Weights of a small GPT-style language model, trained from scratch on English Wikipedia.
Size: 10 layers, width 320, 5 heads of 64, MLP 832 SwiGLU, vocabulary 2048, 13.4M parameters.
Architecture: RMSNorm before each block, rotary positions, no biases in attention or MLP, untied embeddings.
Training: a variant of Adam for these matrices, 687M tokens, 4670 steps.
MLP neurons of a small language model. Each row is named by its layer, matrix (gate and up: input weights) and neuron, and shows model dimensions 0-159. Each number is 500 + 50 x the weight over its row's rms, rounded and kept within 0 to 999. Numbers have three digits each. A neuron's up and down rows have the sign that makes its largest values positive.
A block is one neuron, or neurons of one layer that tend to fire together. After each block is what it responds to, as a language model described it from the Wikipedia text at the highest values.

L7.gate300:470460527440482471412506489491463572447442566431515510526491487560482536476529542553471564633585509505563416442548579546576537518370468594541357558572549528490560588509562461533532538496558440490529477612552559454524495516427526590493545546522498516615528540439521474508488491485498521477532445501578513470480506428540456512573560483488465516529449512499578470478503528436398444578476465496542505520501451497599503475499526528550379526535429465575445522562396515512531413489468527
L7.up300:463580480523454465569567513571426501455510460597524461504581410585501589619504606574544578569457496554523531506556435526494589496481473493539539486487463522480530567533515401568536515505417607529477484447547481494538485443526485478435477515451470431483444561546511553389567555466469533483490600506443575516545445473477533511470426496533448500476602506579491470503474396514486463479418537491406532533479468519391496368520507532427486494470486412533444522505538466557372509463448441
L7.gate361:540539502569574552452509487620535468430493579458500460492555411531466485490509488572550472514480506502543498456508595648516478499509482532539468514520576547570530564572562395514442441540587525564510403503516470466477525486432537535457447398451420497486444436497468520406492533442574540474496581584522586545554532551530516616555494572391525442468508431449440482454472536459538444514448457489449460524520494456587473519562541501491469450508490396577500452521511394507492479534585518
L7.up361:484450613436501396511557606549440508475495513530571520483510440567460517508504591513510462501528409476550461543494407603417475537441515546458480564503468467477566602560465421487539444524510514536562466458537488529547480446511466457465376473412479583475550525449514546507576420577462467516478519430577481442515597503502480469438402497567414520503478490575445489530469374593540411530524510549457508467530406510475609417556551474482494457580390471544561488566535547571547521556416454
L7.gate658:515534505508464521448507503560437465548535558505577488408521427440542571459426603478455561478556514393541565405465585502592525481538547557469477533553472443451517493484450418430496510503481564513450486459585419475532519546486524391558543510519461468472423511483420501537504566563429597516461464478565451478586551487523399447497486569440405477487475597417421446491490484478601436453420422478549500534568526510373537443492543528572476494469542521489485499549523549388496486550541598
L7.up658:439581457518411507530530394474555562457438443536495476495518550517546590500583521559477476518461515603441469484575393561399495564578481553553461474559608542493472487499506498433589564466473536557466524468483512463457509557466496566466519452512530523561470476493425499509588449484505539503489569424593518496524498430428516510507524476589556356521550461472463484511536472599518452548540495425404405510527419466542448487530401463511553574547545419478443532531485502540503491476501557
L7.gate679:505581456516424489478468546513451533526532484476461475513501457605492477502546524513499452569541464441599514511546520529528480476508457587566469472531455484478418549471494473492471535398631445562433536452504438428513421533385494419384492506435538566444442572485480490527599525530523501479453546448548455407491605448492391555524436477565493488469581493474496507531526517485557553515504586388551562438500401483427433489494428568570483515441426524476494567483499450469552482559482566
L7.up679:438439448500461426455503555498436650455519439436440424545490436490498547444436479562520574484529471559472510401549502377517477517596459547449466525496496486401458555471563466477515527526458452521465518573466523553544528491497518535513449541477428572526470538503470500501619404475396604448544420484468478470459491509501481595498464529480504554627446563489445520506588513524517492556491532459437570490570436531523502422532524533463533515497479462524558499468589491517494503614492458
Place-name word completions. Later word pieces completing place names, mostly states, countries and cities after a comma, e.g. T-ex-as, New York, N-J, Seo-ul, It-al-y.

L2.gate8:534486437594566505461552568458564462559483567515511450534441492433447537520492439451476466401510454485546547509538480507567379467479452471547562479487475482569440499454468468488505470487559530526515554499480616499554451499506504462534571496439476542439492531489460610435466449420555612452488455414470464485565491521500505524484481547466442605518502444658559445502489517549494570555524434553524497545425502463455437467518506578513412504464402505557582483593425577474443426403409570
L2.up8:584502452489427398530451573555470540505452434351530598542590452486472455479453528575527518496506495483625483468481482454474540470411422506494426559562498521485491404517562527465510514473428496498526443427545469539508567507404439545464529466558552568421464453462401494493476490496489574471471511461488446542521492405429412556601484458583431539488527470548536526477497469527551513528536508539427501572505393400448582489493498548542443457533554524476591523564474480476428474440462518
L2.gate12:421488409509520481512568425409452490551406498508529491523555524459491471521573474488521510444462555524491583514546469557520490506488471526564459590502462544543470446459623500438466419601452511523481527510420454520417437443481496526530543558526658465561620485511516534556597379507549437487535470476480475432514417551470496548423497555422582469499560401625520514459515548513501588501468531474606433577437420510506438474505495477557506596496482492503570486482535465494559515549464477
L2.up12:524483500513565584504477469514432521483483501496506522484491520546460379599541585500435481539448532511418444530508514557539552500495501509605442437485441560581516587437466466491460485541506511546493408504567488476499557461433454577522548450467528496616517507555600439485444536458449531469503539535436666513535499512492566464574431494494464488513498501500451485492536441487490510540499558477458481491514489541490526412497550484471509603537573466478479421492571391507438533421517429
L2.gate103:527368433455553511424537528506520472548523548471488519517546515419457439496567474646453473517598406466473441469456462544424567442463483508503531460429479478563472508514395565428540589458511463464608472432506560515478495496537597458446454532461550551502594569524491498565565477457539484547473596487503504570516560522495510514571510501501554603557616492467517525529503551437482450477409434455470475553516439449425474459531520566412596458557371471476513541465494536526486545564516491
L2.up103:516419479410569446549557564548441491540469456443335494518351500472523501448485490462570544533567516508589472579499494485615532541516471519527418499485563496494506514501462464487373500565496384474530538443426463460502491456528535586525384384515472574511539536564463466467503451559475492524485538592426420432490558497467458484528430524504541399452544484483535558458484454468471433500479516555497499486545502513465611442586568545515543418578505540432537554503526510412472499562568539
L2.gate255:468420430447499445496606482384453520509580586476439419583481485527417523579534492567584452514603495447537350485469526586517498538495530520528433500477541457503410530527511427489507446569504510459519517502514518464464501461405495520496514488458474524587492535504473571526557538484593471487470455637533521478552523502436459574553460581470453451499481484566515504533491487500489428519416420559477481523457494452550481515428506579488558560605508518555495458574522533440476422511502471
L2.up255:502440548423468531449524385465527573480537507502461638457516414516500446548473405568510534487560506489542491525454537464458529438494506493590419514436504527533516377493536609412486539485558530521407566501497488506515403497549518441482451499462553506476486420525522527509504461478465510525579703458512531567571472551488444443513539511553497485515571542443497450472476532451545483523474473541457542494527460423525414512536501539440523500449498611480506538421523547544485532401524572
L2.gate264:512490439538509489516540536518473494514504553505477521537509514469593476493504456620555477499606511499462445601464454450485554615545501584491438573508525464480483486397452479472532476452544525552489497414485491427465430412484571504497460467492439497537513436472484487582522606521494538443521551488498520544511485547460520448509516596374498505553548438513459539544505520445590549530336472406459535513477460467384535515436444577458490461585513506484424497504467557526416425501515472
L2.up264:517503509489431489564562502514410522407492512509491627425467487497494414410518376509558499456515540427392349518524446412449555556606571480468512535523585461527549471437393530488497496436490511471467421440497531436418429472550523467512402458541408467492423426448480540567472509512520526416516514475478546552518503498480523451545465542483545465482499438448521486480424574434510571500472419500478580498456539501465510493498494586485477512474575531496395478509475491492413485541614481
L2.gate455:505501473520478381526513504407463469487450549501495477457494445471511595480536505500557522496544521580454446446509528528498452407436525524567517503464579563442518502493517481483409476540563521412535453576470483472473558513483453434454483553492468463544473547576478443500463517545547498508460547487557527552558578514458519523470560560537479451395444522543548427386521459495500525502419501541515497580584536402467571543513426573526473580599437541564463507520522535588483458514558543
L2.up455:500515484498568463476506610444464430475474460450507496578534446497577525498521483555571526549485553512560535564475515364582450454547546523454446544477494416551466418431470503498470366605450459493463532475431537534487561366522591451596416515498593521468554443537477397484480480481443494487495539534375516499578592417433467537556507435488449435522531533526459485474475471472487588554451547500545557474481544451531443339524522506496501546419429468584448421523581493538481467459488528
L2.gate513:520540505493589489414559513473518552505541478483523554515538484467539454568579433474482454380578484506496514605515492496524404536494559531533421505469453516571507461525529481451578520525560440502410569502516477565444446512531475473581485504541430496444529563518561442569539566493449540420576535484383510506533512493427490458429428481407425488452435489548527483486449477496548540443516475459415582496468436541486523482538533510499452537463576569543522466500547640496426416434580472
L2.up513:541432487503490456435528481524606470474546550496476424516635552447484577488492504548448419488494503505463444543505484502446528461463525474428549498498476506557493468544419473532586544575548570496475446594523463443510490487582457488484524520528452424520443503525511495518482509453431596429468516491523575495549536455458479478533567516444472495450479537487605489487452475510440592641509436561410452522471506513494477497536478469519483525564468541477534507482540564428504494527558528
L2.gate544:500474561556550495457477558619526516444599521472475538470531545531494469511428403539484529500495401465543543564488477451488390582496390548505442488526466470550447535532424459480525451536549573518523500427442534597528507435499477432539582571441442493478460547568421453588539514498475422497516606474492517494418497544387476516536481597509492506502573430535456538507539439612493469547463478564361574537585520555398526505544525481513433560509486553466579461541552529527586526538517544
L2.up544:510459509504614482476529446503430518427425464458432482442484492526559568524479533537479466531505546479562514489498472543394485473492403462541510457507368530502529566438440485491347538574497456429518438528501463478516462412422453472475521517575593468545600523449514532500508556466478504474534502476525535574525457547408534476440522431484541482470519479539556446474446449472528493579491444516478449609511545547496510436434542471484384531574549447520474560453474562414483455481546530
L2.gate581:464419423487395449560508542441450466560435562541514420495428498517567489470539500502515409426502541414449404617440539604438477467529506462517424520528528442436411476496474509522457497568490530442494519454526500590502509516495450424592541566445477488551489463568546508565487480498484506458526541518513430600520506507469471500478454514521476532550535562463567521442492387500552425514518443475580475509503596459493477575474608565482415518534441489473586449495566488438448523470548571
L2.up581:386380523511474531504477539407477547513612445513516479597466468569549535554498506546497468567534491558487439441444515513523535540479537533571452576452511415503486511584542488386429604494529553499383474547470547499460491483519525437512489480463521523499601495537537535534556420534518546405517545540516402468517508586470430479548514547604515479464474535434540540533492528534634444514520550551390518430425454584529441550552518541508584525449488403515572455531487523567523504475570475
L2.gate625:497416473410507511454455516442497477519501537529465539580403490471437590428454520523531508515583481458548517454520551553485412485438473559563453500412485448497452455534418502429449508516528551394560536487483530467494442455453452406550451453456531566417584477587472514496529511487419477461483514500534483511511542454446494485493415445490525545581416523491505538499465413438554462467489498506545511457553575519549465527524564505519549510503558523545508409443610573560539487513509528
L2.up625:526401507477464474583561493466474437433488499432511559454515512568593529530507536487509562532595468571476509565456496533562578497570564445528436498502498541502481539436447537425478468622569423484505421510521565650552495533480530494507504516523547428631540563431495459489360460433504471501477502454413499553522465445523523507540470598615474464496510527563552474478552441519470508510451459570493459537500450429532582519458421484575438557539447399367519666475492391418393548449523471
L2.gate648:483438495499512577489581490495460563463497501527401495416582540534493504596478523527581523439459504577559454539465529499471378503538410519488475554542508514541505533515490542435492407595461409485467461462561471591584489576455520582462544339414566516528517607486516521492547478481485493502480528577450424467486553578580539542518451489567565514475680477569537429451506515504484575485460546564461553551475529520508553467510600549483605514495566508530508399532520490396477527456576469
L2.up648:524490501451532599629515488462422507453492512532491525555432453468499461508464361553476518596528526492580324539482461479493513577520526489490480493570533408565475605551566553511474505611565429418571479471499502452431600501529572459538467550500457563472626530476518481479523535516543490529454504484553511494522639457479552535495555488440508553460550496456424592514494536451449438541503459445509463546428466544461498474581503462486544492539545468524470490507588475453544538454518515
L2.gate651:470539524550444489477508549535486489611458527437526468631581434494479528623582431542506511529534611473507504521508471478468480515425540548450422531444616574510428380482528540416526541434476561583467499517552468412464397450582598498505429534413519507537533592568549494613587515453453478515514495543575507462531468586487477529561477599530426520441452555462522468525423510476601458576496539533412494484464413440520438578454408449511487447502530553525439507412424534589560489458506497
L2.up651:520489458470560445496441551445457393502455589477542524589537585540518458522512420519486518651509520455554448402502477454496439466485559528454498402563616564567552545488470490501474469493554493537464460538533451588555511578551503437433459511483531531555507456403523527550538449509543424507548537526464502484495563554445466515575498457537497452470524429536594548509537532494539456565490463566384497530440517496466557425445402419588490506484567499582511471516431420447500440433483517
L2.gate671:503421449418496421500522473452546523525524542466451469532419543551519458527580503541504492469556505395518505467522590492520485499523452533576424514498476473567434496466443497551475510442504510493481552527487502538464413459457460436561507506553541508578621488455506440488483487524449434542498472530465470552504505447441468447560494605428532507536611572530411490571525536466469428432579502420516532515491484491541440473445560532447448421539469426470508455515546476485598497493504495
L2.up671:493473536455521503464493471445475454440493592488517513502561543498471524547440582567571514543541557454480547582524517588602543506505563422552423642518594390429487467499541477439570419484544550506439496462488484472622387410458501519506533489456488461554520523423547481521536563607419598506560578505469562497508387521451510521536594580378497562560463425502506544537540551434443470520500460491566500525558500555508477522468529642501482504469513471501414551486437529459453521438496429
L2.gate687:480412479437559444534481420504468522467482493472433588540463489564565482548499501446474471539609483469577484522464424496566546525507573469491465590587571455459407528493445471567477445554511534468516520460470534538447397486540514470504473398417497617513560550486475409465417471525485591530568558452463538583441473449426534505498520534529512406521551519564476385437570490460441457525588521509454491600444445516530525578534542480496576477569387438490582547411517477567486497478475507
L2.up687:553468461446526544412595514449469459472563559504520474621547509513464415505544531555509442582539510541423387586438502506509492493485428528563476450501461528486525522507514483396454500501501364475445455511510578462547612501477541462461412552481516421532455446488539576538437483525412496528610552582454459418472596464453471501508482528468508532489500529506539519490521448481444515574430425479529567495383514461536545554559468491516519616488564526516484478469489609500551488488533472
L2.gate756:494497411514561458467640399512481446468497553475400444481558547567436438455508487470499460509540429436493519535577443491506419642471507503496459589452547575519491489523540481489511615513511504515475530491523472536510536469456492516486547480490451536446501526513573503438493522378578417437492483516612492516494497520431483538495527481469522447493492533517438465492424517462472465458509453449468415522559442449429446424564507426431507573533509505510474505523529470396584450526450621
L2.up756:532471397511505527451505591430467524488531569468427552510585530508537591491523518496467530504541523579447481564547493462502483509538497500435425500540509412659478453523496506485499481504510414504488515534448484469478543531493491321566541454497426443581562415465521538565489504451513560463499473475477512529475496404411466470503490591589606455460495432528559486446504505567447487442447519499381515497509495401470520449506461552508487530537547579558563593584437549475442462521565471
L2.gate773:525490459474512520416567515510531530494554567453458527485524515483489481510486479526579394525566405467499547510510542526427478457482495486541545586434475515444571450504555554454463573552549470462521591499480445409562459452502546501460562516592482551539560524544571529568506459507597539494530577555457535527460486507519487501528467497510431573466554475459463528509459498415502498440439470438426483551533484463514483485484558513436493448616558571490464423472462498417456471535550471
L2.up773:547498469375581544472621544427450503444508546483396519511492506523480474408496463483566490460545500444561438496527543511574374581516525485464458487489539461495516545433457479460519530564556394486497552449504441533445566432431566501505540461592547425520500550460483433515504499592489400474455497479442553579462478546418522543417468589491538524391592390481522468485524451593423470426449480562540421545519524468437489420510513435478501525495483527507525543487463450445539541456444452
Mid-word fragments in split words. Second or middle sub-word piece of ordinary words broken into odd fragments, such as Sy-ri-an, Sy-st-em, Sty-le, st-or-y, a-ver-age.

L4.gate239:467415512506470463571480477554530456528500504507634519575430531508519593483443534537646577491494457589503454505475414558544323458414515489508506381499545544507471502519519513521496486519579505408524559582414523538529521587491552420501498529482419531438535523514462561523498466480520499589414500380517522570627476508509496602502461564516550490556457491495509539392546417551506558527430446520511496455477445380524523503507532468390536539548433565549534460499398480499451623445465503
L4.up239:462459435574469522477546495584528476372506585478533535498510438432571423506563493469453450575482572497551513606534530533441474537439457487466471409520600568476533452428464443535498611520573500436564572459462467498575486417445492426585468431492529533448449508401580563494599536481504486476478564466520458467436422528505484396482450461446584465514549505555557458465492510511482483534451573424443557485545430399426480462520471519515549517401470421500448505468489405538511452474461596
Occupation noun suffixes. Agent or occupation suffix pieces that finish a word naming a person's job or role, like novel-ist, act-ress, compos-er, physic-ist. Weaker on other mid-word fragments such as r in administration and su in suffer.

L7.gate83:531450451585509510440515531531476483464468572481532478389512511526518531530519531500485557503514505292602578533532444497504473487471533569440449576466607467569486441483458539461511529589583435552604482518549387457557502463468437503492462434513510459601512478466482479455517470561517501427472484591461495497477570513482509518472440448544490412461542522475447558518496490504424453524467469442445547457567425443520508542653541561581422439460538523474499525563505520507512468497569479
L7.up83:433499447565534517438491537545434598448450569477450447521524588643496447510511561482455501418429501448528516533543487506451491597424552498448447534539618506480397470592434492478494538429506475518543463559521484402469514511572480455540512459501509471583420534509486461531419502476397543409539441522503504467501463535404532430506514554535601475529515419525418543440519522465511512447505449473520546525545516482446499492516555488525498540513556399524426555472546507426504474485541528
L7.gate153:537531405588536478454472525461532424452508527537554511437555498518480401596544482499562459451445448510558489470602486608419466490474441551445561508472578502504557523597484518501622435522521482586529563506546419464402495535406453435460512521397523611542497522531505484466493453516433576430557473498418531517512538516507465387494493500480517494600539427518515516529430396504456467537487482449455535547473456474520496527459421524498541479465439503460661458532487587475461415505523469
L7.up153:507467536510436500509484526425574517377405557402466492501591488509575455480500500515491572499444469456511471550572496558516496479536539458411541523513487523487464527419413488539493460485554457482464499561376491577466538584450519509550474560524543427508451618503443472490509488517516463532501513500445485558451503465436566486506425580442440466506531443556469459469461462603446584488398448583506430504497449472364601475548547573466548509468434511449450464560543534448484539491522530
L7.gate501:471521494513486432558500523478481466475467591481481513498489433561504570455561561484517533482568446547485527527515495525549468556548456592512511536560554540482423473527499409538533514486536565513548572523487564422524491590499416460548528490468479565519517503583433505606560426465488438405519427498470561536476430579556474520526497477566462551584511455437540470468458473488485465480484448499400444465446414507506542539500459538459440482596503572456542448477508441528531472525528500
L7.up501:599527506499499488568603526486508521501466533525548474487465489506352469470614524452437538529429449584482497586541477457593424420434492506535537485537480457438456539474481509555487455480499451502548448565544549479535489561390436443526473478536511481409548550514487395528539525589428512554560526413448565527517422540500486441502470458418466566509501393479501464524602399505484443469479446465499534496417602455522460552591523509512461495484480486537576541560515438528416476483509499
L7.gate608:475440547518479475490475514439519505399506537478546399453460538558553449533554578483588470476463534534595583525534545606554439533360488542457569578576483492490514500518508515466639546496459558467513568471508509478517434434495511518511389484561404480431444522548537498526574460571470543459483403495453508551439499580501489557573507466556506576467507510510461572452541445469526497435455478601442471500512533510570489487462339523506429515472442508472361356453468493528502524463516528
L7.up608:429400479466408592489488513503458453500500517474594399484552512395448537504547536490555493586523369484542486480504525584500455465445486499436543479503510534512499519463554470501580529609463482471519568542532546566550542457456495578587543560478404535436540536518526518436486543448526494487484463541555513521479523473496490425456539500531454569495468528552535513529458485468531545595520492477525465484486515520564488495569503496552375529563482494545460427551519534527576465503504440
Mid-word fragments before a suffix. Interior word pieces inside words split into several tokens, right before an ending like -y, -ies, -ist or -ion, strongest on "or" in st-or-y/stories and "tor" in terri-tor-y, also microbio-log-ist, de-put-y, op-press-ed.

L2.gate17:452414476433476432527493479480508322545547465470546432508434596495454521521497510512462544480565416454489618518438502529571525499473443517486515568453495420536526452484446531512481420529515517470465412476436622525449511480482547529445567548431534590496478527531479659540507406482566357458431462523475527446532420532478476541531555506489442525441529510509563517504529460438525567538508553540482548463574480450509414528562448536497432453609403595511498519557552558539482530535440457
L2.up17:540597528534495409569550514527568537482424461551513517516514461445590505521497486487519511518490431466533526523524389509483458487455493494493591416489565540490464475526513434485467446512410489445561460536514481407458450456565507482392530400453455507447479471544497480563526511515510463483374450432496454539408594516521417537580559466475435593476458427507474506506422444589551535612422562556539430513478452361463566501383517520590461517511530485542526495502480478511469439537630517
L2.gate31:460439511406532463649447519497450529485476444531481529535440496529501451482582576550445519455578442460462430529493360472502559512549562488492579567463518476454520610486436486562591522553551473569477407585553547459444488522520477573534554503544509444458523554485481470401550513452366488531502529545469475553501466446493491567536465493572520496495468544484445495484491410437490470416474486457433511513550486494412518544464419500444474518497549558459465497565535461519481534477490473
L2.up31:511468526598388568507470422511505520489578456528561456555489498501490340500621526482474477583473477523513546480591535421535622538494546494581460505563573455554548514639464498496532410485496445514509517443487539484447541396476569508537586577448411491464565479413441544465478542506506478413436460565508453511441489406575540471497490475510475548447479558492473534518477545444577462524476519497538556457546479545522511553513468505513381551513555449476572558458549522579472506447487490
L2.gate52:563454503427506466497465550494437475481519501519487577600405472598475417396471437496495613558596536512584572486439521444603478427407460514620475486476459440449465478564476474561456561545504481415498473416476529555518535482484560527549505544402528550507457533503492472497481437511477411525439544613399404447450543440425460531493542483527496546523452528532563557506521428442584437527429434441524546571496596490490529533491476460487498524614554476393584480517430487564503483445569448
L2.up52:498409540567525509449446507480505564496503556431564421558536542550492542518469553501404509438496392493512426497468465580536481591528544508442464454536485488495629596553410389504595486504447503505530451493505463548530506593485475477481464481610467434494511623368464441491509521492558473483400426516511361426505573521526503574488506547562504589532413448538534499492449422424569474601537484508531466526460510436521459495432546455406487479570432526397435518535490471424424516491470582
L2.gate59:528569471540521452500496549534526494531527449578609514523486409455579593407444520482488547509492491489455603481468460502436555499481381484606465438391433510460444498558530479515450504502494553445476596402527550581520543477526476489583520573482590492485501561485494522488515475504474534506587591560480479487406486563537495471505533558500553546488523561429455503547499509530504561545503586523518517415536487491532391530513559538603487472458424497446642554453496468601500620436519524
L2.up59:504491529611509495520450514473480574500526443549515423548530432525596527496541530539541507458531517548427552477474526503495538489412510535500455486423426509436539471545495495445415495492507519412577457500485534570570527447515479509525444479467526591433543527509452475536466511542472477526559573553523396481481465439557494575478504574491452428507423489556405558590488435449556543568496434471512471491551400496551514576434478523494502469454399559438542505490495475502554517461535574
L2.gate137:536497443454494485512437520513499568481517583576467478561493448465483528531522529593514511594502484515464443426493441492534499463409551466505565483509416559511542524545544474474390470456554527488495423487448473542605565419475496603483489618554537530441504463448474552420498547543461443539453574539497438460586526467464533485583523523521445564492564503672544528452493522500467528473478417484516451500533534486436516551451485467416475507588428468432537484574449529523412482441545474
L2.up137:621519456484476402350453523428436524482445568541506556485446495544578430530521510426480489565452553500572546565425566557532511479410525489585592471536396541519508443532522592547539594470498448521451476463492406550523543548541490473599490466561494469484405518439500543535526466508469469511484507535496516564495557412449464453517452518510440562454500578504450504467461530566493490499640456516538488308505448568460511520508496526515472550505514494512622559496423504565444528495494524
L2.gate174:584458449475432515539426470526517611556503436491470521431507518541474434599555486497448473501519430523579475523414442542471458564527489548604546593581483464477409422456474551471511551449446495481542561462443480590471485456526519459473476492460533492531442474468435588586521421416497563482568477521471472509392509403539469417519500482462461476477444527482608563440472558505525434499569524485544612460437527515494534474462490566570467456510421448458516557575477470538476457468514479
L2.up174:499447447532522492620426458406452488488508510595550464475479490526500516475460454555466434529515419513539518484491496397468475436517473492516527454525568507502443594585575468527474408547446450513452499532515585535427494557482557531549443574509566493552529519508422557549487541588458498564435501439437478467548525532458480517474578457560501461581583447470495418401520455463489453478554532564542547496529561519497567515577470517525459511511461489434525523519536489454479450481466509
L2.gate321:521576524591458553515452558524557518565468428524529466561458477435508470529558501478489469410589485508504582477393490518496507489470447581564539526467491549493442328466540513539510457498537506467493477494524544588526411444462417515547457521473488537481519445552452445592484490496520507453436561479521427399468476473481488499544460583490437503583362523441510485510472443367539499569555501514525515353599503529524571551500491591468431497527451507559572457443490542516532459506574554
L2.up321:507488559514474554587476532513561467441554382536592493498540502448607595535514554518481542475543458536502540520534470592493585359493441464542506423406469558470462468485441455494459552542500612451508517641486535469496569479554399543505437538492632390511544495432469451540465525462508461501537501465458498456492553466560552551442549434559437562561471610453562463531419504585438554491527516607533456495473546440479541575482473459522456501545413470531497535433550526538443493483463525
L2.gate395:494466527594471483517401499504479547555457561616552436499497374483522584540503476583513505560501492565438471442487486495403460504422536457598561512451491586513505523547520544566428395536556506415516447496467534496528502451548514491501495533440526465438461496574459547554462584450465536513450541464575380485493597455533460585532560429545442569515432517464511494492493517505498509497502525532450509467524527482432654487533561520483403499578493567520505583508391501470490511400567521
L2.up395:428433399530412484491438580563482499495469453536533512453446551504535472538532599430438502493520422554511501511452437451507541454477492541548512425488385548473427509481505548499444560573462492505473494413489550510520509595486483396586475500469518467463430495452432521587492518415522492492517444547527352460452525544454458527525409571547354540505543489518487476466454517526494455495569497546490518458536543522575432550547579523525430548470501503444604510493460615545447513500497590
L2.gate456:459547437583457493459478559596494424581393461511440524526426448446401526515522522486468459527475541464503481444436536521464414503517459491441536496474464514480388480505536507594460412528513458579510461455485414417523456545442522461500510504490497670451603489412599560504428435479525504547445440448511416521464635526572485509492551514578478548521546503515318596439513577458402505525522538535488507477546481487466549482534609522539545456536434517479583532545529454463444482520471533
L2.up456:504467526465444512452410468469530556494479580453566515466442585474505406537512442561445473418560477516519441516529525477456600535522549539531463485577491476529460518501455459501527536515449420491554411570410546565495592495513482566539515451607470549444488549530557524396555496444462459505618463534486564607522488479499438519460528482539465537456510599508548463519499490443505536519607484469516459451488533419489540476518483530425487479533431439438512512445558506503499562482457435
L2.gate548:430425499497537429520507476513496511496434598547455544461588440595522578573436456494509510553520450562515472566421375572583494457501472439552586496520454591455487551413459490477451401584548400426502406487521563554511483471508557534516430546493379534502496487406484567509361527435514604484477627507491395451596530488530541535499502546495498552511479468505528516433453465515448521505548615496456442536523485550492539488496491540505457475509448522483471571455576521485420445413495484
L2.up548:549493587544518462523441475557495479506451586492528449519440435499482560575457502484450522557584432560510451479497440470518453460457428514495447494532523533416402580516479601497496512552526543452469435536441538504497544518471554401509493546500492536458469485450478513517461556509559520537454609496614419483478578442525496452448566575535470484421537531487393534479467509570449350463544481485362563476548594438438544492521573517440414506525501483584501559460493473522478410474498491
L2.gate721:443566516484548538518472537473450539490449449564594407479469563543513437446374472506531432553466477468525443545458345530465511512475516525580469608491462431461506521500449518448429401506377471530417504433571498479471483520398434462492426664609500614536554510406512531493589552521528510419466511590495550521471458551517462551407522480493455446470502498544513548489431454466544534639544482522511505507563574474517525449482504561501469552567411355399583444553497508495429462428452609
L2.up721:632576519539492538524455489445471554473555525467537542524563481447556569588489440564448673543551495528523482512525478473521544443534562526563484516545451534488586563487463431512447568517494445434486463523503499535540472517487549510543475440534415486508453531540493479493528540514543574442486497485462563554380489426459504519537503449521529575473421518546485446510480427444513490543492468511474423409471426522480510391534555478550557570570449379462555458518490517537466530449518475
L2.gate730:478508436479543455539458583438480482537564468604563517474531496605511469462515509490472453601539526563460433467474375509478481427510458514490505539490374436445552549553476514481518549458558427486463458584565482491586486554465454412495479584457421476492440527495525549465495414475489501500513514473426452518484397419521534528562544467516432551594432509556612498527452547473458517458572553494570506506469485529501494562545490572507483455473506534449595553463493586610521473437608510
L2.up730:582596518459464575634362538550505479477490466461554466468489446564507481485394439534491473495539409487549414545516487496495562496413539520497458485524476489418597450552491423469523548500523494481529547478604473486568595436553392476502502515548524494405423491509460494389434531427505522434450618570489471522539518420429451531516489438563416461506558539540517540444473472456596387607513448532369553412520503529395516499516539489440496447505511519496519471468612521464465444440525587
L2.gate743:524535464545519490522480448545494534561629455491578552485461479447503517503494368525526563546513482589541477434487443538433390422504513510561493426425477585578470535561506492502463557501429571526567495523496484525599499505515514468477519534462482630504428532510471455499522487383468545541389570478544437456519475488481450551507524385537356525480461552510524561371473449510446543562465543423445470492480549463525544508525535523470550448543511603567474433524479512503429405497515579
L2.up743:519446457628516480501471543411501613476417589546483524423567464532511573536525480526558506271497446562493421589550459477476516535471559466518483504509495579451535537411471550581542393577446510528493573536491449424457490549442585488493529473548408509472454456556547592414465522517525543411543486478497460539518557446456556498505466499545539458486509415558526489473434456491494437558479531536503499476524442428458410441614457596412493608435542481565451500544565531424468491488501470
L2.gate770:480545507430473602489499499525554459543437482542515457423544483416512503506483452498517515447556508506551426508559502466578535478448479567460543511526416505527495442388503585531383428496571502490564353534501500472510437493497538518500433529536513503585511484477435565598446517467479506459543543350443450495476593485454534509426425509517448464470413384435436492416440515462460509592535478505550481491561471416554491497429513487487437534532465501592578370557477530428473474515500551
L2.up770:526449524578515389421429545519511503563492420513533496571498494402554596561541487544459525442548389487464552540540414557549470445535517446426530508503497522554467425542535568453584562543510609451472486491504537491483442533452461524450546520467458522476490454486510446524479469413465495468457549438598430397571511477510550532504479486411478589513468541486570450519391563561413525544559528484380463474494533469489596537555487544472431507524497519517426587517457485490439447416488522
L2.gate821:534475493521481482527485449449501498525495499419427482592494491554505501590570470418393554591529493451542479545453438425517459637511501452521530482554512491569511454429484434513480436449527431488497418449529572453540452443488456531490465456556430509460507601516555518504507530408496536443463439444434442505568427491552517516529494544476422552515500458590547530470489492513492524473535499494508546500480500553594445462446451417437508490479503532462584490464492486521477441519548425
L2.up821:511489523510404543525465432520588495476464438506511442440466461404466398432448515459379448454427475409532548507548487519520506512456508524499460518556532485486470552520572480612458552514483365518466516473390500487541449511496420393370515544510452527463515559541468461471517483514443556432555493515523414535474557481538496558492490448505436533458458586474562485527539462526484513542503500585507500595481526560446503509568556480544472526381483570452507511519397538489491503479495346
L2.gate826:466447569510441487531401562514616388558555533513546597474475490560519410447509487474508494500405427556440491526489545508438505498453478463531621459578418543475477606483533549427482533573552551465516476443498483531522581540463442524495547566549468429420513394447473548579430426561469513445495474449589423580437533525443525523443450467492462491445561457495503454550481509585507510452509517534424455420463487466459510545514441556508446512549412449597419492491523458599515530432532545
L2.up826:426559493534451469483417602475585454526487529466530512522548507547501494542500492511498409516458488640445509538499593480475442482372420548477518556511461496526459479494568466477454477521550508422518420477485488534573561510453453519470546556504461446416500531490480549506465527487506464507493500479525326532402477526526478472474496504582456593500488489449421453530512537565454482398540469511466507460474476577588492509505533505521436500549493517564545492514505531509456435428572546
Word-completing subword pieces. Later word pieces that complete a split word, strongest on the y of Italy in infobox Country lines, also in analyst, dynasty, Atlanta.

L4.gate524:463580553463543545480596611579468440614594499488594585532523534541571532566554536526568510492586533427494609564494544541552444443538502575507408509464434449515514482403444429483412513490559560512565462531584490470492491475552441482607486588524513547552478465437421462545463508444508515493541578447436512556536394489483488524410467442468504484554553478448519426505522471483569552542503471520491519551489386487395556444454532380446535547474590503502595512572537516431459467495570509
L4.up524:526463485530495371496475512484454455540500602464421523530391478512517516523577527500447584505632560478528506477464517569541468484543479463547529497454453481559463434435483550477465423504437456485583474602516601541524495463526483471459483485514404616508427490513495525532479508597548528544508500441435509579444472417471488487460576507543505483460507520598498447435476449476522558418532494545565384488571476520425508530517444550511591566576434570430476471528460464479526509530495509
Mid-word subword pieces. Word-internal fragments inside a longer word split into pieces, above all "ri" in territory and a final "s" (Glass, martial arts).